python train.py --n_head=2 --vocab_size=8192 --activation="swiglu" --positions="rope" --rope_base=10000.0 --qk_norm=true --init_std_qkv=0.0268 --init_std_o=0.00548 --optimizer="adamw" --beta2=0.98 --weight_decay=0.063 --warmup_steps=376 --train_tokens=644200000 --steps=4915
MLP neurons of a small language model. Each row is named by its layer, matrix (gate and up: input weights) and neuron, and shows model dimensions 128-255. Each number is 128 + 32 x the weight over its row's rms, rounded and kept within 0 to 255. Numbers have three digits each. A neuron's up and down rows have the sign that makes its largest values positive.
A block is one neuron, or neurons of one layer that tend to fire together. After each block is what it responds to, as a language model described it from the Wikipedia text at the highest values.

L3.gate24:149159119115132125150135124075097089072105120123122136044189098059102170107143117076100141165136151158146167219143125147168167119099127076102164138133124080076131076111122099160143106153152108133113199113157136051160104155175107127179139153120138099113070135083182123186142122186166162125116161148136087101144146142130128132136167102105134096158114101177140124123177114126143151116093
L3.up24:166141104163187127109144156173133126144134101133125138105108143141116113102153153160095108111099155143149147148121123108105148168160116102135169087138137101110120124073068159143135158142158117060148131110114190164128140133174071100127120036108135126144149151157103142140124145175108181045125082092164136136113066153128118110110083130153126137122141035128166126140101147097143127158076
L3.gate66:107131140135124155169145153091068110135129116196114108079126088111139155156096097086120133161157172171145178110107087158193085131170172104130045097134116074162156137145098137191111152174095026154175097141116092080170166135084114133105172120113171143114136090173173124155114116223182182118111122101113168118101150163123129115134133140080126152143130082159058154115122149114125135104160
L3.up66:133151148110066149206141148145125127125131124191116112104128125119167071123106133125147121145170092201110151080114075131159087097108126133062077095112141109150095128095138122136139080152113112140113094092111118124091141164108173146071146088140155133109134151158228116146134118127187110137132121157111156091086121137079157159112056123116095129118157122185085148091101123149141147154173
L3.gate75:092147136150072182097093153128165156175136120111114120090154130148103142151114044118145171175207140149115070085145076151087068102104184136165177115176186150136114189130171131091161127135097071116152187156126108141172143128104176144118110140124125128130088163168157106087104111195157172236126111119081146097103137110156177181100168137071108167153161121170143098097156113140109104130154
L3.up75:126140128081138186135157126173124123111136150105092135103180140147159149153128062077087133168176096113203126106171099112163124195098156139166186086144122138112134222125077157105124148135140150068093153063141092148227125139150089110095078197147080129144125088155145094092134113138141119123151085185099091128137088163052113140136186166115076146109122142159106083134102107143118100109145
L3.gate106:131129167092138156122114068181107087114149135139107123116176119135119104120156210107121177204127174118141132147195096139131162112122157164087126151097123087123140132094086100108139145185127176148114137079113123119163167063115146203139152102111187152146135134089148151131134103123168167163101074145128108080144103142124102105056140204190138158110096152164123106157126092042140105122172
L3.up106:094111146154111215194096138164136150159160202118116126134102167098084045126156151122147133155134144169130101103115186129149153154213148139146150107164099148118105111142218113170174122126119163102154099128164082133133130109122073063087196114189141161155144111132136097165101144090095132172124103140123153153199077133137170092093101153177117192134153121165155094073123119088148089143185
L3.gate156:134138136122156071114106120098135105193105129075138085084175136186149096109156111120101163142078094154173136175030115103079116181126090101076117131159158074145111141144152125151098110190104197075057200192154102108095144110128117138137165107092170153141080125132195150137127141161140121090101120130175163131122167113160161122143171121138123135158143158167125165123175143141186153098113
L3.up156:097104093154164158131098113117134127078122171073120167119107132178125102096122153167153171096124181121150116131155124131131175191123131125069137142105111123157118096156088075160077078120173134082158100098125112106089123186065103191148196171111142089114119100091100114150126108193149070102133131125111118137133169151002149197112157084146085175122081195152146107190123176164113135097114
L3.gate162:138075128101085140147158086148161066119147133138095162079119130130136131148094109112099120158194161145196146139153116165138164118122124078112072166125206077135124136077112132105102180099139110133139087163123107101087208105093067199139215122151175144161143145177137115169148155149171116132155156158187120096140158165074109162095151121079115107135140077153113067153207106115117102075122
L3.up162:140181057093143154156156109126097105126145104141135143108086080112154106116121159145102120154107088166093154184118134181107155112103145085099120135120184084131106081100111093151096132155119120153178165168130170144169160091165171162130086130076127170135059131163131162161182166124170125132131145095126182123141137109233047156139160097179171111079098117103164092138103102148156179146071
L3.gate194:151121105120112187095137086088146093171188108117128070161118151145109093128114144047077155182108171157158147136168129119145166169132069141157089096188138073101175120080170170140157152184118127135156186107125198059120120077132107105119121118148103105119123159085146161156159120110073124138116075145114109138148084166085083135129177134146087153114132135116102125118182117157064095104119
L3.up194:151091165116134161159126102140095102141136163128141097138110102126138103091157128106123099126173151135138126175134178104118130113073148104138118129167109093131124090098113130145149052223111159187077110104145134121155096162079142134119152143138098116113151159071125151159155154109181167184167128104134154155157161160156110107144134165158092140209134110085120126165110140127181132125108
L3.gate196:137109076132147130153145083123074090151130143160109120146116114118135152153126157097108079136176154160166113183158095160103113141130171103118147118172172092128111143063095120146195086168150146096184143105107145170143147139125182152140136169144110158161093149127155144169095126107164107164239137096113169091087121165135140139115143127072133178165127161094137174214172167138097120154084
L3.up196:161112104120148170115150136178114083111086100172106149088130129163173151183123129112116182186124143143114165136130102123109147161092138119170143100186147094070137089088087178159160141114175165114141143132139151101191107178149141128148023098161132134109056119131152078185159128104110155120157153084166125127118165161085120110136153110142132154155136105169150154169123135134143055084148
L3.gate274:143121128174098102202119122106125123082160144114115096150158163082121129142191107131100119201159175099174158167149153138184150085188117126091106156164139094132140123121109130065090135192110135087097097130173197138105131187131082139112116152171182126156078114060122152069107174144156117106064109156109123101110160130141122175137174169158097140144122073124200092173138144120089146094096
L3.up274:088130141160186144125136134110122101101043100041131130162141162176205139117066155159119117162162160120172097150144119149105087132154172128107100107106127103144149126112101106152094124162177149118136110093114108179172101125136144202117148112171091149155132112159126124105115105083154159135068155123076122163121118143181134146126161150152097157140141159097154109217111112054147170014154
L3.gate449:104122112165125156160092125121085100151113198100139115105145128172179096131127130110069156108130181145150132098135130127079165136186100076084116176124139079141100148123089117098158130137140103105100152122157139097138210137112040219134137132143176133144054135103157150126139123186141126132122143075150150056137144186180126115143095112139137139099128051182131109142113126185138080077158
L3.up449:116150146117099165144071132132167129167120159139132117078190100133163172066096117062173115112214154152107102142100155185119107140120160129112087185142144157056134132145095099123083165144151166075128104097167143109131142176132133155126130183125132077106129159069100139152137088129169167130170157126108122129094116190123127097148145144150122199152111170157123146137156081117129165079143
L3.gate493:089046090141162169136193110163122097102053138057136190120144162149126130135121088078113102168137127141146120166156164161120154161118124090102102120100174078148129113118046120173105146183084092152127124124120081147146122081085102109112171097127158072158116147105113115122161111144144079157151117151125156112089173128124092178144072174103119150171173078099164120202187137162127159126106
L3.up493:166122149203149152121120061086072124133143095142140204132122152137135135150118131138128153113156078116151114127120155064157135115121080150128090098166134122148141151148124184079200147137108050148169106159133092087163151084129130160134118153126166141134084154139152080173175163111036111050156124111159137138150081076079146157093169074149126148099108118130133155177163178144109109098086
L3.gate578:124131120132078076097093075124153115174101097093131096158149172141096092145153145081137167157123140166152118103105091135110161173073071143106122122159114080061213139157110109118158162111170082157126144111171170123161116167100116111130122115178168155084098166144144145173156169137129080139131149130126172167180156075146186122093152111120157113207093124103110092097101080087130167125104
L3.up578:116128151099128131182212084084159065088156109171101134117179117156124105162115142141156138116131105108125148137157182144138119130079147042060112139080074091120121123096087140086109111169122183114156134139122143117103214100146149187117169136119094080106117115084093142157124073126112156092130086104128095170101161111162114075135186144107107100105139056110200163149116171141127115070091
L3.gate587:128127138145136117153090111121125122180094178142125118107054124052154136153114136092108146120117128102149102133100120101132184138109097153063140136143190105175134193145104117044174151184075140120169102107175067159087177167146138194166099137071110197201122163150171109192094132120183184116138113116124141134106162104137124089076095078130142141168072068100142104099204078115113143157173
L3.up587:090110141079120120143106118082080147150144131189121069113152155133099107166089146127138133113121140122169064166195161117120103126060123119129127180106091117150134098092255132129116161152164150155146119091151147101153122112110090108086121129131071145126132126159111126119120113108118150106153129147148117168134161110175087138122115064104070183148173087112179113123102139081069180110149
L3.gate600:145095114146170175100142139095113086058084125128096121144102134122100110103125045067070174108131128117113136154144113126144150103139122126132114135133156108156098096130111110104088129144116111173181146147158091166141156113120137084142158100127094112125175144106094111140144106132123129123126188145171158112096077073059129106077094116173164138140066077173154116161082151126144106135128
L3.up600:116137119106108123094108127111087110119098131122176144064090128214124127115164130170171130112135147122128141135113137167148119142090099125121082141156123116199144142097181110058059087147105122142187098118169087119173194125148117119063116167121126110083110128151163072160165114136162139113154131118144137067117117098129128162105111203111068116187107152162099235175136097145162097127113
L3.gate608:130122145129082193103136136184153121165215137113121146142192109061104138153145100080115100127143123125138098115122147190149090131119185089051182097127122061128151065125132126165115162114139087152154150152161151137141134132143098081186129132088128158133107158128146173134071171091159146126120156140120124130160185152218107080142106128096174118116114114068137089149138176100084098121128
L3.up608:098092103107089144121116098115096103164104074099114089115159138157100166143149143144018112107109140152076157218130114127109128184042092149145079149114147121099096086132169099111084101153183129118133120110094050088152154135119166141177148157125120117149177122124124104127139103119132094109108128125146117103152136112147146146160111116137141126151183171159124100129147158131229147159116
L3.gate674:120122173164141123108126144097118064194130131086153105164141143176112061079154129131089134144123121183142165202134139155137093153158151103160136177154164057080127115154182162127150090123150101173107136154136147091194163118136161082130092111136132134168128135146134145174105161124122103150121136140129166161199166113169111060093098139137132140182167108087144142117185108085119135199123
L3.up674:129143187155071157087105127082119102100142061095114103126120092106209151145114133103113176052193130122192084143069107179119089129169111155147129146110103145160140130128132096098131105166135101107113099103190174147079130103077126034101185134136136116118176123140086124073141092115077133140153093140164052120088106172116145140115118117129122068143152126139117170169161165096105120113129
Token after numbers

L2.gate179:063116101105145145123134136062113131165081149106117087114087124089114085108145086100133152128127187098121106111123093159104119093173091101108166175121151135137143181113099191119151118116154142183120127149140086100067107103079135190120160101151091170139135093095102100162090076121067109161094141196166107162151161163175136182122078118140175171086152185099130165183156177163097134140167
L2.up179:103129106127144090145123146132129129152143148096091108146122083103186156105086134085079111161101172153135132136091039138162174092158167063105186140169113132149191154135120151088182118157168166131103164102160163134080154150157156116150221078118163180124043132133209158140077091094106171095108124131183129130133103084141130119095115123094160081152097194160091162084137131096153124083112
L2.gate373:082128103107137107148128119090056103144117082151132145148105127082189130113193137155066135148129104154158123088064143121137163094128135114136110124123139113143114109158089103071162149142180151204065121132173108127130131105117085169138156085126083117125127153097136133088103100129116124127139147192099105180084162133167186150151095130095124122151161139117129118080101094188151160206214
L2.up373:124179182109194186134128200139151126130139096090147057106163104132155109152063172159118095159078162140088117075141103120132126155102130149108126145169128130133155110159130156080060092127173171135104151178079111071097189104168137164075134129185186110070135140134145157087144125145102151086159061097155142100126110174170127156149135184166087121113175111157162152101150104135143148070075
L2.gate511:104079102135191180143136129078136133165090109107130141148082147163102119175112081120082156126127192124132103153155185091124147110114172138087129086132090128210142118137151159075146180095166177136052143175143083164120127117102064125129116116101155099108159128100139151111140124132093150102124156192110085133145086154128106202083174075091118160145154142162134099148105176136109156148143
L2.up511:113126137129117096089177140087144104148156137128101115145175122144113166079122107167103144183156113184113105193125118178165146103157097150086116158170145111109123094098092107132110124125144156144177092138134178143100162160123206131123139202171122109144058094139132084159207084096131143121169091093118157095177167104105152114172134147090137099149160128137097158123147088118108144128148
L2.gate636:100061053131105106138152160102073127116103129150094085092070131146154154075179137095097119115158138157124085162110089194156070070133139113155108199100117124139128083060086106087153177145105159025138154162134158126148158130127076069111124141153148118146109134159135138129114096188082137111089145183190167169115146108100062154124101095105122152130147127174109137125114080171095119129100
L2.up636:112114099132196080108127129101113130115135121187134070102160132140215097104105115099128110154134089098161129130093076153105137177076108089157087116138102106145149098138052140113120081084128142167118172127205090176098165127071085114112099106127103062112138123089149127140126078166140155150089101154096113196087110086163128117162150125192107105091115095138127151096090134130086131141150
Predictable word-completing pieces

L2.gate90:127152091094143133149139176127152112110103094122140086108185097138138127129129100069110119068094113167148134097162094147111120123075159132113099100166105086086109140125130119178094185164157095144127162137180172151120134117153169104139125167130176160039131130092118178061052108148134137132093109138124085134201215169102145058116187222179100167144124144164135129112116130151084109122131
L2.up90:113128094119108113124111160128108146114164147183116150121160125125149154127104103096127158158114107138175117185118141121102101098150173117071104127086212118182106107111096152134132159081131099124113129082182145138175087144142114081159129116131060113147171163120083085140147152085177114106148153123093213147105137085192118101103141151119146098110129169074122127075136115139064129123143
L2.gate154:137091103098191126195113141099116089122121085088125089101070124135165169095161100115137117121126124133101106114126131154145124134141150161095129133138158051126120132115060038147152145126108104124126172178094111154144136102163152145126114119134188122104160135124159149087136070108111124118142133116160143153169165117127146088135111127179156217106105186109173132125102160146133115062158
L2.up154:109076104131143102103144173149141131123065167093104126095136119162134210171094154098152081145123146087100077169154149120129126107159128100096192083118085094123166126106197133085175169113142089143058126077130134093144173078078148131107157174144138156130121138177113101098147183053127120131130122107071081149115153118117172138144169092154162181121179127071112117118129098137091136156121
L2.gate357:107130081134106123142126118119119146128084135141128135164104117103139075123181099095125122116134139149146124092183116060076149142161109117219084126124144107106126138114111084128178084123120145161090172079179131185148147139107116138134167112105088172066090165090196105179114134103172155128152155155208157156054119131087089085120214170123124111121094071118118143132084131130159107136153
L2.up357:123114191131143164165122097149128109185180138193105149150117146148136115153209148069092132094132118115146056140177106140127123117125124100089119115151121131132131115134186155144152094149128120169102106124134101125104149094133135105140101228098122151128119140111120110073172103147149124120077156078110114176174045108195088098125119110152094107107113124111112163106194143111113159111174
L2.gate425:148124123073157127090143136113102116156118137136122078199138148084136132089054117102146126149164185216147121162133108071131122153148159109102158144170090091157125131072130113153135150118134143162125174131090134139073145092119187110126097134080099155145157099142075133137136094148152138108097131092122083206093210140142150108069135092196144217142106160136141144139125099074108128069130
L2.up425:114111054120127113185141148057111122152121098165139073087113091129037137092144122140094148137118154092079096135173090116095120172113097128106103126147150106086089105111137156090109135153204150146103117093101106153191105136152122076184152122164175128110105137149192095171108105153091105147169116098182117121070140112151117081126139133131099162157065125164107128175124140175139075164079
Inner pieces of names

L6.gate186:106099128066148156142156163122136128156085157144118078127056140151075144107092145170105119161163073163091063110111105123181141140110130073133140115123150101116086136094129147118110144139120131154089177091149112095123118058252120066146125121125120089086161191111078124100126095171155077145150139130184093162090124097137136121131090108059134149157160098072122172109161151129123174105117
L6.up186:106122143141116140088162194145115190186125157153121158077139119103115159135091133124172142148134108124229171113184113080109125103146099124201163207137137132111149108085093167146146130122088107122074136083123144119231102107167127132146133096163151134126138171174132128101139150133125150112099119146170070121155146160104181126163160121171108103132135089119125163150123137134130108126148
Nationality adjectives and headings

L6.gate635:060129104129104123131103112194137078114128152114120074137135163114108123101188133130094138179124116179065106169106146164114104175100143090143111130158127129125083131163063080036125122176150130097130133070202149121159139168144130159146223139128132142085071125110158190161120100152182109111139136128110146144111092166101116061072104151141147156191113167118140129103159130173138102140111
L6.up635:108111078161105115110145099182127142180127164108100104056069147135076074111126116201101108162141160146152080159114171152183161098180128093089122073094079149108135176106128125135135130181126173097129171130146165119128112100135143107094089155165074168136082106128113116146119126091079130152179132142162106111129151159140099128080093088180141152149116119085147065111102105099151169142186
Units and separators after numbers

L3.gate1:112116097179141151134109143113158097188102126110119104077079167178128105137114152142139137145122159135109126154136072135141115112146091083118119187082115125125156162130126094102138116168131151053122159092149161107165196095105082085098148178094191133131112120101102105104171038121145067145135136132174121143085148117139081137123080118120091135165148128115116120144081092130084156088137
L3.up1:107123070143175129147156132152118095119081130155110142128128162135221138064130119141112086156091105140187195115120124168171180143073161113159164155135151117127090139089099095162136136186143083144090094124097116100106164103135158124088066101136143183150135108117120157094127135168161144124118156113095105060031165156157107038167157160131111119134118101070082096094093115074131127142165
L3.gate34:087062141136062131165188095121100116165097146096118105121084132164078103134163104125172111127168158109205171114126172156174132174124179117137130142084159100146116137074145082112145182124166122092105123121114102137179130173150094126145122186093093122119099163171139075082148137114137103154068120125162114117111166112205125110106160145095067113090130069128167128123126174121247121107128
L3.up34:093159168152142155076119143167108137148141155060134128102148153060152154149085146147096178122086095158153131104149107147108097141106113134139142117112144165160091094090124075170155095145172129249136124092141087147120159136136109132173077091139094140135146099126133134171124165065127136151125182171153118152177119172129173098135128097170130155114128156101121169116113135066130113063111
L3.gate116:089124126188151155146139112134083147149085114136091136105130134146174123129144106138106078166128118169108122147121099104126123121065167099069124149089126102099106124072149107127171111148121112095144109114110074102168186059151113107086138137113081143138062122075147141159187128175136140169152153155118049116122142112135109151109108156088179213157179090114092150160108189100093145161109
L3.up116:102129123187160108130185169111101174126088139186116119113149151160207120163113117155121057121129138133159130118127090098068117108111161027110149102103162167086134109138071111114178065121093107118157120137091135150132152082081089121052137159125067099140082119143107105153164153120118131128150127081156134123163102103151067115160167177097123147086200104109130152142073142171093146191081
L3.gate155:096125121156112079128169060115131125142168129120150119091133117138095191096190180111134175136138156129174084167133140125135152114128111165152124193156114097187184192146160157161048138136142110123105090137137057110122145102126072140136145169130169171071112170136071146099136116153111117108159168126138162127101193145142120174158146160055126145160126127137129142144158150111149173128085
L3.up155:091132126189153196111106135114105119170064156098107092148162122104019172098068152102121158185185141145112192153104098130108128204125129124130162100121089150106135102117171093192126074135155140146080147174087141152099074143111103125161113080076083136150083087117146092152134117143127136116122129105142134140079160099121102087180124087097098141092140140133047126109101159115128141065171
L3.gate182:071090190138100108039164155111145128165130158127112131137138148167069067136168047185127113174159133151141137160098076145148111110209064162118121178078159146101114112133140123167187143123160145071097137098109131085151103081109138143127129166101149129168118151107155067089113101150089089180181169141177104102087152172122116148074094071122110132147156121090139086104115075091127137137120
L3.up182:107144113141134133150169147149125130162095074112130127062167144135122121127129098125110128181169126116140123117130114150145158134117125102098163165065129108164149103109157167131101138144174135124128155093127157118158106091189138123145098117057128112134107108138139146159205100173147163136157166139123061114027142125167106119159152144132102116122138192100142145127099140155173117148189
L3.gate203:081159198126117155107149135123097146136078090123114147131120137126127134155179073175110138134215169098171124131147090103177104138153148155139166167168098073100098120138130095122148181076144112127126102165101094058148136036105101134143182111116129141085129157096173152147131099078164105117132136115100047131090152135159135209128142122129107136138104111186131109146131166092101138143116
L3.up203:113107166101063148138197081146068174131106132156131118138139166128186122091146107155124130128185150091150191078156116118133130117122149096161150193088121134127128150152109088135104114119097117133151124149077123102186118105112167133102180107090120158128116170097121134120174151091200094133094106044066100093117160141178113113161113206145061097095100154161135133109128211074104128115141
L3.gate284:052165142135162132176166176181085172154199101157139099074088127122127136117155111116183091160150108108152106110147058135155099107135154140100100091135135124078093148066141149126093099123183067146070092160157102121119168076061143151073098189102103150073105098105135202091129156131134107147144135105123126084155189129235103117116096152100140122143130130109074121136090172132131140166106
L3.up284:133118124122103108173127146169105152129152116161131113123085140167112160186087087116174141100191098092207125074155104132129102213121133159133164137112084139176131167097134137124093129137105121116133128154173129093143158094117130170143142113110025092147124148116143151187077145144114075164134136109175093096156147210155116165182136132139127106136151146057094115091112151144117099151168
L3.gate288:061088187094170094131218146126128113157147152122104148105114063101123113117133093084116072205142162138123113131163149193184119117154161146125069103085093111078162122108167132174132178172112138104123118080102120107146150144110140101180113155127140097100115158141177181182189121154109151186148141179105138076139119130109121154073144142153167155156096126138078126083113117106125097108187
L3.up288:140135125207147166119149125125118132159059123102111072117121118144104121107171057075172127100154109145122124112090151133191110116163119129181130176132146162104166209112119152144179118178175120156172099203102131119167147085135097098148104095160137090184190165225115116141148118091131112153149167135143104157147108197079093166155121162087136120123129153093156177110135146173136050160066
L3.gate325:115094149154105101122113142114174144178085121116103098051056131117106175112138083145140168158166107135167077182074091120095150156103142154197146155123132109090132108091127111166090146154124127109082125105170162114134135148114174093151136153094078176164134124120106096144114083167055091189092155170166098160069116095090086102130122148131107149156114123112126139131163175058083164127185
L3.up325:105101178034065183086118116088125112214099127156153066148169117136123147166132138160092094068130128134160086147102153155150160144087159150104135160061119138119099104068163138122112134143124177117091089114135141111176135117171097124154106070094144171155103161103118109127141083116092157143192190102165136135070169104135126104129132170171123153154131150105193149118176104087162148115108
L3.gate424:161094146120111095182182114144103105113082171133153081110144138150176129130149140069110185182125161147117134167145112131192124126105119147111133162133074071166186123129102132101156141129142138131179112122161113066162105080116112180143113109103096150085076171113095137156160123119108065100125128133138114091099121157136091174123106086122135100158138149111128133094119129129146126121136
L3.up424:181076118114121145137132141106076146063130137079135132129132175150107123121097144077112170149129223114148122123179177117126081090148128112151189117146078126123150101086176160124141106187159186134145134174154146105088087082114109141155131092102079179170148129169105125142134139116120101083110151109096123128127155189089128133176182182081093111142164175044135171170118162124093105098158
L3.gate429:143089145110092126161117171098154148103174148080117134168117144147139221178112159137106098120111139103133130098152129086147131188103116167188118153103093095147124136121166112108099164139127108134151127177157129102132142124097093094146116123189173172131073167113122144140042156154104152134111151151149125088137136110164136132200164191115108180171132111103096172185092117126157131136124
L3.up429:174116162091153141187121151138122129126156124123120135068131147087081163134144127053106125117060113104138144147110152132134163101163139118124117121108159132152028179091153171057148114103169146137159106112103060129093201145147119150143110094144127127145118129118117115103189139143098050123164141141046181155147114118171065072123106096129143087202148136143152140185043165122127113133175
L3.gate456:116137177135122124155109138081111141155164131139151090106098117135183133068130183116118134137145116145141099129122108146164050160156140173125133137204172137134146162136125069136135129141121131107063138112166094116104109154125144132122103154163090132120158137113088070117144101162197101147130173155164086045150162101138137111117104132126094191088113113096088167164154109096159100142128
L3.up456:108168153130149142059102127118176137095177093113118068159105127143117144096149134141158133123120115085134066073084151122132131136144131142233081176146199140142135121106150155102139148107109142051086151110179130162099122130130106095172106106148090117117097117216135149174058104144160169082145109197151184127077091091137127115139087136152123130135139107164040133142103211111131142165093
L3.gate472:076094200142119130097159165179152109160138109158072101117149136120147110074077084108090084173202129093134081118176087170160115069140137174080151157174124127109152114104122112163087198082163160183061154136160169134170099104107140081162128099107117124114167103135140125089146107165119157161108179163162099107087151141177110174156097148129119134085172142117079129108169100072129092131177
L3.up472:089078174169085078076156155116066134128137076087119136127127128125164117117116124155172132137157062060142115111126122168138126111155139143148111141137144141173169058091115162101092168078160122156073140131142123138165105101069154119154092063173099150120114106147117124099170127116122132151146176148167081090131114120152125130160141108134116152065180127128142148093140159055051131116177
L3.gate596:151072171104141125106144156131168147145106096119096096069049148074118180099111070122072164133064091098149079129118074128157112111178140185125179117144123150099148124137143080068080135150184100165202133169178144088106124123171156103130103122122111087136133166083066176135120157114166109106129118116110134152134151084101146188071118147082168114145101145102069158127086116127091124125126
L3.up596:132097060090111115125100136105119145119092142155166122100109090087054143182137140163147116061126078077088164149123120127161161148146137161103100099162107106132130120136146153174089074133116105111152122153132133124184105094153149161080158059116124147106135106150136095097162133094082156120128148107123085093135096143171192140124198116102144116136137124096177131132107200189143137139111
L3.gate622:116093102188176098115164141172160121165135120175125096131098129112193117134174095053138185148147140117161144131143062118206064099160156103110126162099141117168120132132102112132132136110094199132128165152138131080154153091059134072084151135144158087099110123083152106142090144108100145146082172108156082112085118105165099176072102105149111169132051083183140166168138070107121119083125
L3.up622:107138113171094110109066113134142136126103110160095133048123131119114183100044128151105124148194172138130082090138131075086152119125177139158108084110202140125003157146171123195112105121110147162128101094139160115117161113102147099089123121147135106102138153121114166158065157137125153135128154108107072191074145103134188131111096116108135165128135138085110135164125090128159097144184
L3.gate686:047064110166143025096113144108143093128134079131113139133107159197121148097174086127115148152186191170124121092141153113218088113169091125164176118151109138127086092138136166149160177124105110110174073148148124125110149087144117144128118139129121148096074129130135113159147164120103056139134140132137154092092089141153151185162087132126095199128127132146081133088093139109172119091123
L3.up686:132173180118178110122169150151127150101126098098115151122157142146145127128100113126139188126176159119144136185063119060160138146082134073084122081172083143128105173154076159138137147169134144119123120164114131103133125133121128129094184108144135073136151124127178152131114056116118125098140064097138102178121133114099141129107091135138121145143131118142173124050067177083126180127142
Nationality and country words